config.toml
vocab_size = 4096
norm_eps = 1e-06
init_std_o = 0.0
optimizer = "muon_variant"
beta1 = 0.95
MLP neurons of a small language model. Each row is named by its layer, matrix (down: output weights) and neuron, and shows model dimensions 0-95. Each number is 128 + 24 x the weight over its row's rms, rounded and kept within 0 to 255. A neuron's up and down rows have the sign that makes its largest values positive.
A block is one neuron, or neurons of one layer that tend to fire together. After each block is what it responds to, as a language model described it from the Wikipedia text at the highest values.

L2.down199 [ 97 135 140 134 160 155 162 212 173 141 120 152 148 117 159 110 126 139 104 105 130 135 173 146 146 141 124  80 144 128 182 173 131 140 102 109  97  94 135 160 113 134 157 115 138  99  60 165 127 142 124  89 128 126 104 142  97 173 113 148  97 156 126 120 135 158  79 124 126 142 104  87 127  96 101 176 119 138 117 138  95 174 122 113 149 137 131 111 115 145 107 135 138 143 124 167]
L2.down298 [127 106 114 136 152 151 166 116 164 132 148 104 169 105 141 110 111 131 100 127 103 124 146 102  96 101 116  99 136 126 147 137 128 120 151  77 122 136 203 105  85  82 156 104 125 122 132 149 161 166  99 128 141  91 118 120 109 169 141 122 155 143 135 151 116 138  97 135  98 109 145 111 135 147  89 133 140 143 112 146 107 165 107 185 121 124 149 129 126 119 148 159  71  96  91 126]
L2.down620 [160  82 165 133 135 118 152 138 150 146 120 103 121 122 159 179  88 124 100  77 156 157 177 122 139 152 170  81 109 123 103 127 128 122 153 127 173 127 118 136 114 172 151 160  84 113 131 154 167 118  95 141  87 119 152 130 148 156 124 147 103 158 128 107  80 135  95 156 139 119 113 129 147 105 139 138 101 131 102 136 107 177 155 147 154 102 101 102 136 124 135 151 133  84 101 130]
L2.down698 [147 134 146 176 125  80 160  93 142 130  80 115 144 124 119 104 104 132 126 142 130 168 161 142 159 138 172 150 159 156 143 124  87 105 107 112 107 148 137 147 100 147 106 147 139 128 130 143 118 145 135 158 113 127 144 128 122 162 195 187  92  98 140 127 151 160 130 145 133 127 108  71 123  86 147 119 122 131 137 138 114 124 111 115 109 126 137 125 145 126 146 130 130 104 106 147]
Description: Of in proper names

L5.down50 [178 147 138 159  82 112 183 103 127 153  96 130 124 132 130 146 153 123 156 183  99 124  54 151 111 111 141 132 138 134  93 118 103 116 151 130 112 159 186 157 113 135 140  93 119 148 138 113 125 159 106 148 125 147 122  86 123  81 136 136 120  91 108 112 152 136 143 155  95 134 173 124 136 120 143 126 142 125 104 162 124 167 116 110 103 115 122 126 114  95  74 132 140 137 154 131]
L5.down236 [106 113 133 115  85  69 119 159 120 110 101 155 167 100 160  91 138 153 160 138 125 142 118 144 187 144 124 145 127 148 156 112 129  94 134  91 144 160  98 128 128  82 156 108 140 138 119 101 118 140 121 183 105 111 146 146 150 128 131  79  93 122 167 136 150 180 149 152 131  98 119 114 133 130  96 147  97 138 120 140  88 170 127 151 140 161 125 139 105 121  99 111  94 118 155 120]
L5.down260 [137 103 156 111 168 125  94 175 110  96 111 126 102 143 127 150  89 151 124 146 133 106 101 113 137  99 121 130 146 113 108 153 142 108 139 120 178 163 161 145 116 114 129 123 129  85 122  95 144 121 115 165 108 114 135 166 111  82 115 125 104 148 162 161 144 138  96 112 105 145 140 149 118  69 119 119  93 116 149 162 124 135 119 103 140  97  84 117 155 107  90 117 119 154 136 141]
L5.down526 [147 159  77 127 103 128 111 130 112 140  81  79 118 104 105 119 142 140  95 145 136 158 156 123 127  94 125 113 127 133  90 154 121 118 116 144 140 103  93 118 102 190 154 130 135 126  85 128 148 138 140  98 113 117  91 130  93 131 119 151 126 124 154 159 126  61 131 140 137 112 139 118 101  84 119 126 168 106 101 125 135 124 183 115 112 162  98 151 123 111 133  85 139  78 103 150]
L5.down607 [126 125 145 133 120 116 106 117 127 124 123 106 124 155 163 114 111 169 160 149 139 122 120 141 119 145 129 125 139  98 137 125 179 112  92 153 157 125 114  90 136  51 135 149 152 114 122 121 161  94 119 132  96 143  99 114 141 102 158  97 128 138 128 128 126 121 144 137 150 119  97 132 145 154  91 120 137  79 129 156 121 110 122 122 144  91 162 167  81 149  83 125 127 156 132 142]
L5.down634 [177 112 126  81 149 179 133 153 125 118 142 104 102 149 111 152 117 144 134 125 135 114 153 146 141 153 126 119 119  99 119 122 131 137 117  68 127  90 124 142 112  99 123 129 136 129 171 125 127  85  88 102 136 100 176 157 135 148 169 122 118 149 160 117 125  81 127 135 148  84  90 110 123 176 158 156 138 109 131 150 127 187 135 122 107 123 174 132  76 143 147 101 149 135 123 120]
L5.down640 [137 134 107 112 113 117 122 130 156 130 137 120 164  92 137 112 182 140  94 130 104 122 119 152 168 125 156 181 148 148 175 127 133 119 110 136  93 138 164 122  81 119 121 140 150 102 141 167 107 152 105 151 126 139 126 139 132 162 138 123 145 143 154 110 143 127 134 114  91 120 125 126 112 122 164 121 135 131  79 171 112 155 147 136 133 140 138 101 131 144 153  63 169 127 107 143]
L5.down723 [135 123 125 160  81 114 148 132 131 114 113 119 110 155 134 117 109 192 119 145 126 128  91 109  98 128 138 119 139 167 129  87 120 167 141 120 113 132  97 137 125  89 135 161 135 125 113 129 148 156 178 125 100 136  94 117 127 120 152 143 147  69 124 156 146 126 101 138 133 135 123 165 127 114 115 145 160 155 119 110 125 111 125 120  63  94 144 131 133 175 118 147  87 130 130 179]
Description: Superlative "most"

L6.down154 [ 95 124 160 156 105 132  88 145 127 134  83 124 151 169 119 135 109 162 152 149 126 156 127 123 106  88 155 152 130  97 157  96 128 148 158 131 127 149 107 148 156 140  67 110 110  98 107 119 138 126 132 101 196 147 111 162 133 129 173 148 150 114 145 146 103 117 165  92 153 185  98  98 182 100 125 147 132  78 127 120 100 119 122 168 132 104 140  89  94 143 151 102 169 105 132 140]
L6.down310 [105 128  97 126 129 111  87 128  70 150 112 157 154 140 120 126 137 149 134 113 133 137 133 142 116 134 137 110 158 133 120 106 156 168 153 125 151 150 102 144  91  97 118 101 150 151 134 102 126 159 127 111 120 123  89  96 149 108  79  86 147 106 137 100  89 126 136 113 120 117 159 184 132 141  91 134  96 117  97 150  76 128 124  76 146 108 151  84 175 146 139 129 120 179  98 131]
Description: Degree and comparative words

L5.down145 [153 112 155 124 134  82 123 131 114 170 170 121  94 132 156 114 102 114  80 121  97 125 110 145 121 146 111 101 141 118 126  87 186 147 138  95 149 128 146 100 117 127 124 115 141  99 165 144 126  89 128 153 176 134 139 140 111 146 106  84 143 109  65 113 145 155 100 125 164 146 182 152 134 122 137  91 107 139 106 166 135 158 104 124  82 134 131 108  94 101 141 143 118 119 147 136]
L5.down227 [ 97 145 170 138 116 106 119 102 112 126 145 140  98  92 141 149 106 120  74 141 125 154 197 108 135 124 145 154 152 135 156 149 115 115 113 110  97 156 108 145 141 160 155 163 103 164  96 116 159 174  74 145 141 164 139 143 155 141 144 108  86 102 103 129 106 150 141 178 128 115 133 147 157 125  97 136 128 135  95 117 116 137 132 125 142  79 143 107 120 111 119 132 148 144  62 135]
L5.down240 [137 143 116 114 140  90 134 127 109 160 139 149 113 118  98 101  94 155 113 126 119  95 107 164 102 141  82 156 130 121 136 151 143 125 136 144 169  96 141 165 170 128 127 124 142 112 137 116 151 152 148 140 161 129  74 115 157 114 116  76 127 100 140 123 120 149 107 158 107 199 121 148 112 146 102 130 153 105 159  99 138 136  94 125 118 122 146  85 132 173 102 131 100 137 137 142]
L5.down246 [115 154 179 137 115 141 101 117 133 170  72  96 146 128  98 151 157 116 120 170  82 125 166 128 112 166 100 107 129 117 115 133 115 123 127 143 153 129 142 127 154 161 149 130 116 165  77 141 132 142 105 143  96 140 119 139 115  89 140 106 115 139  93 127 142 145 161 126  96 123 143 132 163  71 133 106 118 151 134 144 115 138 101 142  88 137 133 142 116  96 139  87 117 125 141 112]
L5.down354 [137 150 158 132  97 110 132 141 121 134  85  73 129 143 132 105 108  97 113 161 115  90 105 108 124 126 155 104 141 113 105 136 126 145 149 122 152 131  96 145 106 131 121 127 138 143 127  94  86 165 115 143 136 122 142 150 136 158 151 141 135 168 158  98 119 121 106 133 140 146 121 147 142 125 123 131 122 146  98 132 102 104 135 110 117 121 157  95 123 146 146 129 138  85 114 170]
L5.down589 [143 108 132 168 142  88  94 120 134 103 124 116 151 124 181 135  78 103 112 130 147 129 154 106 158 133 127  95 127 103 139 118 123  99 106 110 117 164  55 112 127 125  90 149 158 128 111 103 111 113 110 138 138 139 110  75 142 164 117 143 149 133 152 131 123 101 124 142 146 103 121 115 112 113 146  65 163 137  93  54 112 131 120 167  82 160 112 112 149 108 159 106 158 107 151  81]
L5.down689 [121 110 172 124 177 138 158  79 150 147 102 162 122  82 136 148  97 160 140 138 125 172 171 118 117 122 144 112  93 164  93 143 163 151 130 112 148 131 148 158 112 109 111 100 132 112 146 122 138 126 103 139 115 142 134 159 158 135 171 161 115 128 132 109 154 150 166 135 127 138 139 103 144 101  72 171  89 137 119 150 127 168  93 125 127 109 148  97 116 137 118 124 122 135 127 167]
L5.down728 [118 120  82 130 163 141 143 132 154 109 182 101  93  78 130 146 145 129 123 102 120  78 127 158 101 117 139 121 110 123 140 128 150 163 108 132 160 139 173 186 113 142 131 139 131 117 100 152 148 114 124  90 136 131 137 151 161 178 143 157 154 135 109 118 141 121 151 112 111 117 112 156 102 135 124 149 104 159 121 114 136 133 148  95 151 151 155  94 133 146 147 132 127 125 142 139]
Description: Date/place prepositions in biographies

L2.down104 [132 132 100 186 152 139 121 133 120 138 157 172 106 137  84 183  82 135 115  97 129 118 192  90 129 126 126 131 129 142 135 142 103 115 129 124 139 139 110 132 122 135  93 135 106 147 138 138 128 109  91 130  92 101  93 147 131 124 154 139 113 135 147 123 156 123 136  90 118 157 157 145 128 104 182 130 163 130 108 129  90 139 128 134 144 148  92 142 145 117 131 144 153 103 116 128]
L2.down139 [123 154 157 135 116 137  88 126 111 129 136  85 144 103 112  64 130 125 111 136  90 160 204 103 112 138 132 109 140 134 196 108 131 122 128 177 100 143 102 126 106 113 133 134 170 120 146 111 102 128 110 145 110  90 102 158 158 110 128 140 111 129 164 105 155 109 163 127 153  92 117 127 129 106 121 119 125 119 120  85 127 103 132 119 125 173 134 102  97 115 126 139 163 145 107 103]
L2.down406 [115  86 178 176 108  96  79 107 120 148 164 129 115 145  89 145 121  94 118 107 116 120 125 133 111 141 147 104 158 148 101 115 123 123 177 143 114 139 123 160 110  93 136 115  99  53 117 119 126 102 121 140  98 136 117 150 136 131 124 123  83 128 139 103 144 134 155  72 131 127 124 128 149 156 168  99 118 136  97  86 100 157 121 123  78 111 131 129 159 116 135 151 110 120 107 118]
L2.down445 [114 114 114 112 120 157 150 166  78 130 136 148 107  92  88 132 122 144 149 131 146 157 181 131 152 175  70 131 129 110  85 166 136 114 146 111 126 171 139 162 113  82 101 102 110 162 126 126 110 105  70 119 128 151 107 129 147 139 137 110 118 135 116 117 131 138 120 113 108 181 117 123 155 136 147 107 156 120 139 109  88 116 133 119 137 138  99 154 147 108 157 132 115 138 109 171]
Description: Clause-opening subject/relative words

L6.down234 [135 139 155 155 120 125 120 166 120 110 192 135 171 119 143 194 109 127 144 136 131 141 126 133 149 117 104 100 128 161 157  81 181 120 107  80 114  95 131 106 111 131 153 131 113 157  88 181 105 153 164 136 123 126 128 134 116 107 128 128 121 137 107 160 141 113  79 120 116 136 115 123 149 133 131 178 152 123 151 150 136 134 123  78 128 135 131  93 122  95 153 118 101 142 156 124]
L6.down747 [163 145 109 164 147 104 105 103 156 130  75 128 124  89 138 166 109 104  76 156 145 145 170 141 117 137 137 113 136 111 136 153  92 126 105 132 138 127 150 144 133 112 161 135 108 164 127 123 166 137 166 100 128 113 162 120 170  81  65 121 135 104 115 108 124 166  94 130 143 113 125 162 132 126  89 135 168 141 148 116 164 129 170 108 121  93 118  84 113 114 163 102 137 133 136 127]
Description: Coordinating conjunction "and"

L2.down246 [155 146 118 111 148 150 118  97 139 151 148 109 159 182 164 131 112 148 131 142 115 137 163  92 165 116 165 104 145 136 124 116 184 126 161 136  97 130 131 121 160 132 182 128 110  98 128  95 127 145 150 154 144 112 101 122 126 126 108 168 109 133 131 112 132 123 134 128 139 148 156 148 134 125 151 165 120 128 149 113 106 113 113 139 148 119  87 157  71 130 123 130 174 172  93 139]
L2.down278 [115  70 120 137 144 155 150 120 113 111 137 139 115 135 120  64 144 117 162 127 117 123 120 156 158 132 108 119 131 115 126 158 101  87 126 134 117 148 114 160 115 137 147 128 161 115 155 138 115 135  98  95 123 142 143 128 131  59  74 120  94 100 115 142 173 127 133 147  80 114 140 117 138 155  70 126 157 155 166 189 112 132 126 126 116 152 115 146 133 132 116 139 143 135 101 170]
L2.down294 [115 152  96 140 115 147 129 127  78 131 104  63 154 147 121 162 139 135 152 176 152 131 155 168 132  97 116 153 146 140 153 151 127 137 163  93 156  99  91 165 116 111 137 127 145 159 145 105 121 115 155 149 134 111 140 110  94 176 139 128 131 123 160  94 132 113 129 108 121 144  89 134 128 147  97 137 147  76 145  82 121 118 148 177 127 125 123 181 112 108 104 128 174 144 164 117]
L2.down315 [123 146 106 104 116 185 106 105 158 157 118 128 168 142 112 183  73 125 113 135  66 108 171 105 109 116 120 164 143 131 146 109 125 125 156  94  86 142 141 132 132 147 171 106 136 148  97 102 177  90 168 118 140 112 123 110 104 135 152 143 125 146 135 106 121 151 151 157 146 175 151 147 113 149 104 130 104 100 108 149 112 111 122 156 151 137 133 129 105 121 137 106 128 146 101 170]
Description: Quantifier and number words

L5.down179 [ 55 147 136 139 101 109 117 130 120 144 123 131 126 136 118 124 140 141 128 165 108 116 142 109 136 122 124 137 141 129 122 123 146 121  83 148  94 131 151 143 163 110 163 150 109 152  66 124 154 129 113 127 124 145 134 116 107 128 118 155 111 127 117 149 110 140 149 133  87  78 130 134 151 104 147  94 122 144 125 104 108 125 152 130 114 168 119 140 107 139 104 145 158 112 140 148]
L5.down397 [ 86 131 118  96 148 146 151 138  78 121 129 151 147 113 130 162 158 103 128 123 103 151  90 140 171 160 146 175 131 169  89 114 137 121 118 110 172 154 142 145 105 124 163 127 147 144 113 109  76 151 114 131 128 112 101 125 122 116 143 104 124 145 109 117 126 142  70 134  99 131 151 120 119 149 110  94 122 141 124 129 114 112 105 126 124 121  89 177 131 124 177  96 134 161 111 106]
L5.down535 [103 189 124 103 117 128 101 100 153 109  99 116 170 116 165 129 156 118 111 110 123 135 158  90 101 135  97 148 138  88  94 108 135 113 158  94 115  94 142  88 119  94 165 110 167 125 114  92 147 100 144  89 140 110 142 154 152 147 102 137 186 152 164 144 127 127 121 118 123 155 112  91 108 100 105 114 146 138 132 116 156 133 113 129 143 168 130 134  86  91 132 162 122 141 165  92]
L5.down562 [153 128 135 166  97 146 140 158 122 118 124  99 137 134 119 106 107 138 141 126 148 111 129 184  96  91 163 140 134 135 120 103 119 174 101 108 124  87 104  70 108 112 134 137 121 121 125 117 132 109 141  98 138 102 109 120 157 117 109 149  98 141 117 132 117 160 123 156 135 117 142 149 111 136 119  89 158 138 113 137 130 143 150 151 163 148  73  86 106 154 130 124 118 131 119 152]
L5.down564 [138 130  92 186 136  71 126 176 140 125 135 135 120  97 110 142 126 164 125 107 144 154  82 127 143 131 108 187 120 110 125  94 127 164 167 119 134 101 146 104 142 121 106 161 112 150 103 138  96 104 111 114 145 122 109 125 117 146 130 122 110 153 131  93  91 118  96 138 147 101 143 144 147 101 136 125 145 157 136 157 100  95 140 144  88 124 134 146 148 127 151 105 133 145 102 123]
L5.down573 [124 135 109 156 113 152 117  88 112 108 157  93 106 160  99 126 118  94 164 139 126 163 203 106 100 134 142  83 179 137 129 161 128 118 134 130 112 107 129 129 156 162 110 153 130 144 100 103 125 121 132 147 164  85 103 152 110 114 131 160 177 138 163 100 171 117 151 107 142 120 159 105 125 120 161 153 132 149 116 133  94 114 107 119 115  91 137 151 151 137 111 112  93 127 142 165]
L5.down594 [100 144 129 114 171 128 125 152  69 146 122 142 131 160 111 142  91 107  90 168 139 114 127  98 186 112 153  95 116 167 128 147 123 136 120 123  87  94 167 106 128 150 129 133 149 136 154 125 152  88  80 140 156 110 117 162 140 143 151 129 108  98  99 128 134 132 133 140 101 122 129 100  91 154  71  99 149 127 119 166 154 143 132 115 105 127 141 132 113 127 117  90  94 140 113 145]
L5.down722 [110 136  94 143 110 117  91 167 116 142 142 124 120 139 121 114  82 149 158 181 136 128 121 122 136 147  84 110 127 140 121 153 171 103 110 161 124 115 134 155 152 132 164 113 113 141 141 133 160 141  97  92 117 116 122 169 127  76 136 156 145 153 130 157 131 156 124 158 129 128 138 150 123 132  86  95 146  81 128 152 132 122 115 145 174 136 100 120 119 148 109 113 102 168 145 122]
Description: Anaphoric relative and possessive words

L6.down439 [147 109 127 136 113 141  98 120 134 122  93 125 175 153 129 149 132 135 106 173 156 147 148 193 149 136 105  75  97 162 127 119 143 138  93  90 112 167 147 135  74 108 114  96 152 149 103 159 130 183 100 190 116 146  97 159 101 121 124 118 161 143 102 146 106 160 154 113 131 134 128 159  88 174 112 132 128 150 167 103 103 179 109 122 131 166 113 114 134 129 120 162 111 147 143 102]
L6.down618 [161 110 127 101 138 146 144 119  99 128 137 137  98 100 141  96 124 133 140  86 135 152  93 118 118 128 153 121  91 105  88 140 132 163 134 144 144 132 127 137 106 133 144 165  82 121 150  95 156 120 119 142 135 118 135 160 128 127 109 125 156 116 104 101 136 150 165 149 113  72 180 120 154 149 141 101 158 127 119  54 128 144  82 165 105 109 108  69 128 162 148 121 148 138 144  85]
Description: Preposition before a date

L2.down267 [135 115 163 127 110 105 131 124 161 141  86 115 163 145 121 126 138 121 107 133 168  90 129 149 106 114 121 139 144 105 120 142 139 129 199 132 127 170 140 158  93 135 131  97 109 134 109 124 127  75 175  93 106  96 103 110  70 115 129 144 114 127 108 122 100 132  91 139 125 147  70 101 131 125 122 142 144 123  97 168 129 174 105 106 141 144 165 134 130  78 105 172 158  98 131 135]
L2.down337 [ 99 113 145 142 117 152 172 169 138 148 120 148  94 127 120 113 129 167 106 137 101 124 137 123 168 100 121  99 144 125 122 145 136 109 119 137  49 118  82  88 122 116 146  90  98 118 132 153 132 138 169  86 131 172 122 119 130 140 148 134 111  78 150 118 138  98 131 139 145 147 126 135 114 141  79 160 112 109 134 167 107 102  92 140 136 124 127 116 128 111 128 122 145 149 165  92]
L2.down357 [115 107 127 162 135 131 119 118 144 127 108 136 146 121 129 115 113 129  94 114 107 103 144 128 128  97 104 118 140 187 169 125 152 135 141 137 108 127 132 134 113  85 108 115 172 125 115 139 120 164 139 128 148 142 138 161  94 165 145 144  96 117 175 115 117 144 113 109 159 112 131 134  96 139 142 132 133 128 147 126 128 121  99 159  74 129  76 100 125 147 118 137 114 156 115 118]
L2.down466 [ 88  91 136 112 100 117 140 119 145 122 122 104 153 155 129 126 139 142 158 116 133 114  75 178 113 116 112 172 163 134 100 124 147 125 142 124 127 150 102  88 109 119 147 140 134 123 138 179 118 116  87 106 148 122 123 112  83 137 120 175  81 137  83 101 141 127 121 137  90 109 120 121  93 133 103 107  89 125 112 158 129 144  97 105 130 159 154 151 120  87 143 128 154 136  87 158]
Description: Pairing connectives

L6.down271 [133 154 162 115 118 101 118 167 162 132 138 121  83 166 120 141 144 134 123 112 100 111 188 127 128 116 145 108 116 144 141 153 122 100 127 131 161 130  90 173  84 172 100 101 153 143 104 132 139 129 151 125 114 163 160 109 158 116 107 174 176 111 127 150 104  86 137 129 129 112 142 165 148 122 115 105 106 119 144 128 106 120 185 162 185 140 113 104 153 117 162 137 148 162 110  90]
L6.down352 [111 152 115 132 115 139 126 170 121 134 168 102  70 149  94 138  90 136 162  98 133 141 182  93 106 143 138 129 109 163 149 119 100 107  96 112 117 121 147 110 110 123 112  90  97 147 113 148 126 115 156 102 165  81 126  40 139  95 130 126 121  97  99 140 132 183 109 146 132 109 173 104 150 148 122 161 108 151 144 110 145  95 100 136 102 148 124 108 129 138 104 155  98 126 150 106]
Description: Clause-linking connectives

L5.down180 [124 145 125 117 127  86 135 134 151 128 163 138 136 152  72  92 172 159 107 164 125 156 197 124  64 108 135 100 121 146 130  94 104 116 135 155 145 105 115 129  97 148 137 118 106 123  72 119 143 171 148 130 115 117 110 142 125  67 148 156  95 108 139 145 114 141 102  71 105 100 164 187 117 100 109 100  96 120 155 126 112 158 120  87 142 112 150 135 134 115  99 158 123 126 136 148]
L5.down401 [144 165 141 127 131 115 146 138  93 126  96 122 153 104 130 141  95 129 111  86 143 137 152 132 166 176 136 133  94 109 103 143 136 176  93 149  90 109 146 151 157 164 126  77 119 147 164 130 145  86  93 110 144 129  74 118 129 151 135 148 110 122 194 133 116 130 126 140 106 159 129  68 130 125 115 140 156  96 102 117 167 152 121 131 153 141 147 128 150 133 125 112 167 114 157 150]
L5.down406 [126 122  99 128 104 114 142 178 157 123 137 148 147 163 110 126  92 131 139 173 126 171 167 126 124 106 135 150 106 139 102 136 112 104 113 117 129 137 110 129 127 110 122 143  79 161 146 163 138 162 164 121 122 118 133 138 121 139 113 119 112 112  88 149 141 130 118 134 118 117 116 117 151 100  83 147 163 119 130 128  88  80  67 139 110 101 165 115  96  68 129 136 113 126 128 149]
L5.down450 [118  96 138 163 123 134 111  95 117 144 131 142 166 121 172 129  96 146 112 111 146 143 152 134 150 141 165 116 147 158 151  86 133 124 125 149 149 165  98  96 179 102 102  98 110 138 139 120 151 125 117 114 141 131 149 140 133 115 164 113 152 144 148  79 118 119 101 157 129 122 162 101 119 144  92 114  79 130 100 117 114 158 138 147 116  97 154 128 136 104 138 128 163 138 120 152]
L5.down600 [129 124 117 128 132 141 134 100 175 152 152 160 161 164 135 157 102  84 146 144 111 125 183 155 125 109 135 129 144 141 164 121 136 127 113 114 109  84 141  92 167 110  94 133 119 151  88 141 141 135 146 135 147 111 129 111 156 123 129 112 111  77 141 121 146 132 111 119 117 120 121 116 180 116 135 130 162 101 114 120 114 102 145 132 117 156 127  94 175 166  89 167  92  94 153 117]
L5.down710 [137 164 146 142  73 112 134  72 135 123 137 104 124 136 114 148 126 150 117 123 123 116 137 124 121 121  95 112 107 106 121  89  98 114 159 112 139 202  81 116 105 119 122 139 154 120 135 171 143 137 125 128 109 174 143 143 111 115  95 135 139 109 167 166 118 134 134 181 151 124  98  82 177 133 143 155 147 120 142 119 130  93 138 127 124  84 111 130 152  80 115 175 130 120 113 153]
L5.down734 [168 119 103 117 118 112 130 131 133 146 144 112 174 108  86 105 131 126 166  97 147 139 167 156 109 104 122  97 112 125 122  94 117 100 150  76 139 117  98 141 169 121 130  91 122 139 136 166 124 140 102  91 122 140 125 144 141 122 124 133 100  89 133 146 137 130 102 159 124 125 136 116 137  86 107 130 142 158 109 112 118 126 183 142 128 141 122 125 136 157 103 189 171 105  96 126]
L5.down767 [ 98 137  91 129 132 138  99 119 129 129 146  89 165 157  58  85 127 112 149 138 148 161 194 139  94  90 156 130 124 100 112 133 142 118  97 137 118 100 114 103 145 119 120 160  97 129  99 107 118 114  96 140 127  95 144 179  97  96 150 137 122  86 125 114 142  61 119 113 121 152 150 146 106 142 151 148 144 160 118 125 142 151 120 140 148 139 109 146 149 147 111 154 115 113 104 118]
Description: Coordinating conjunctions in lists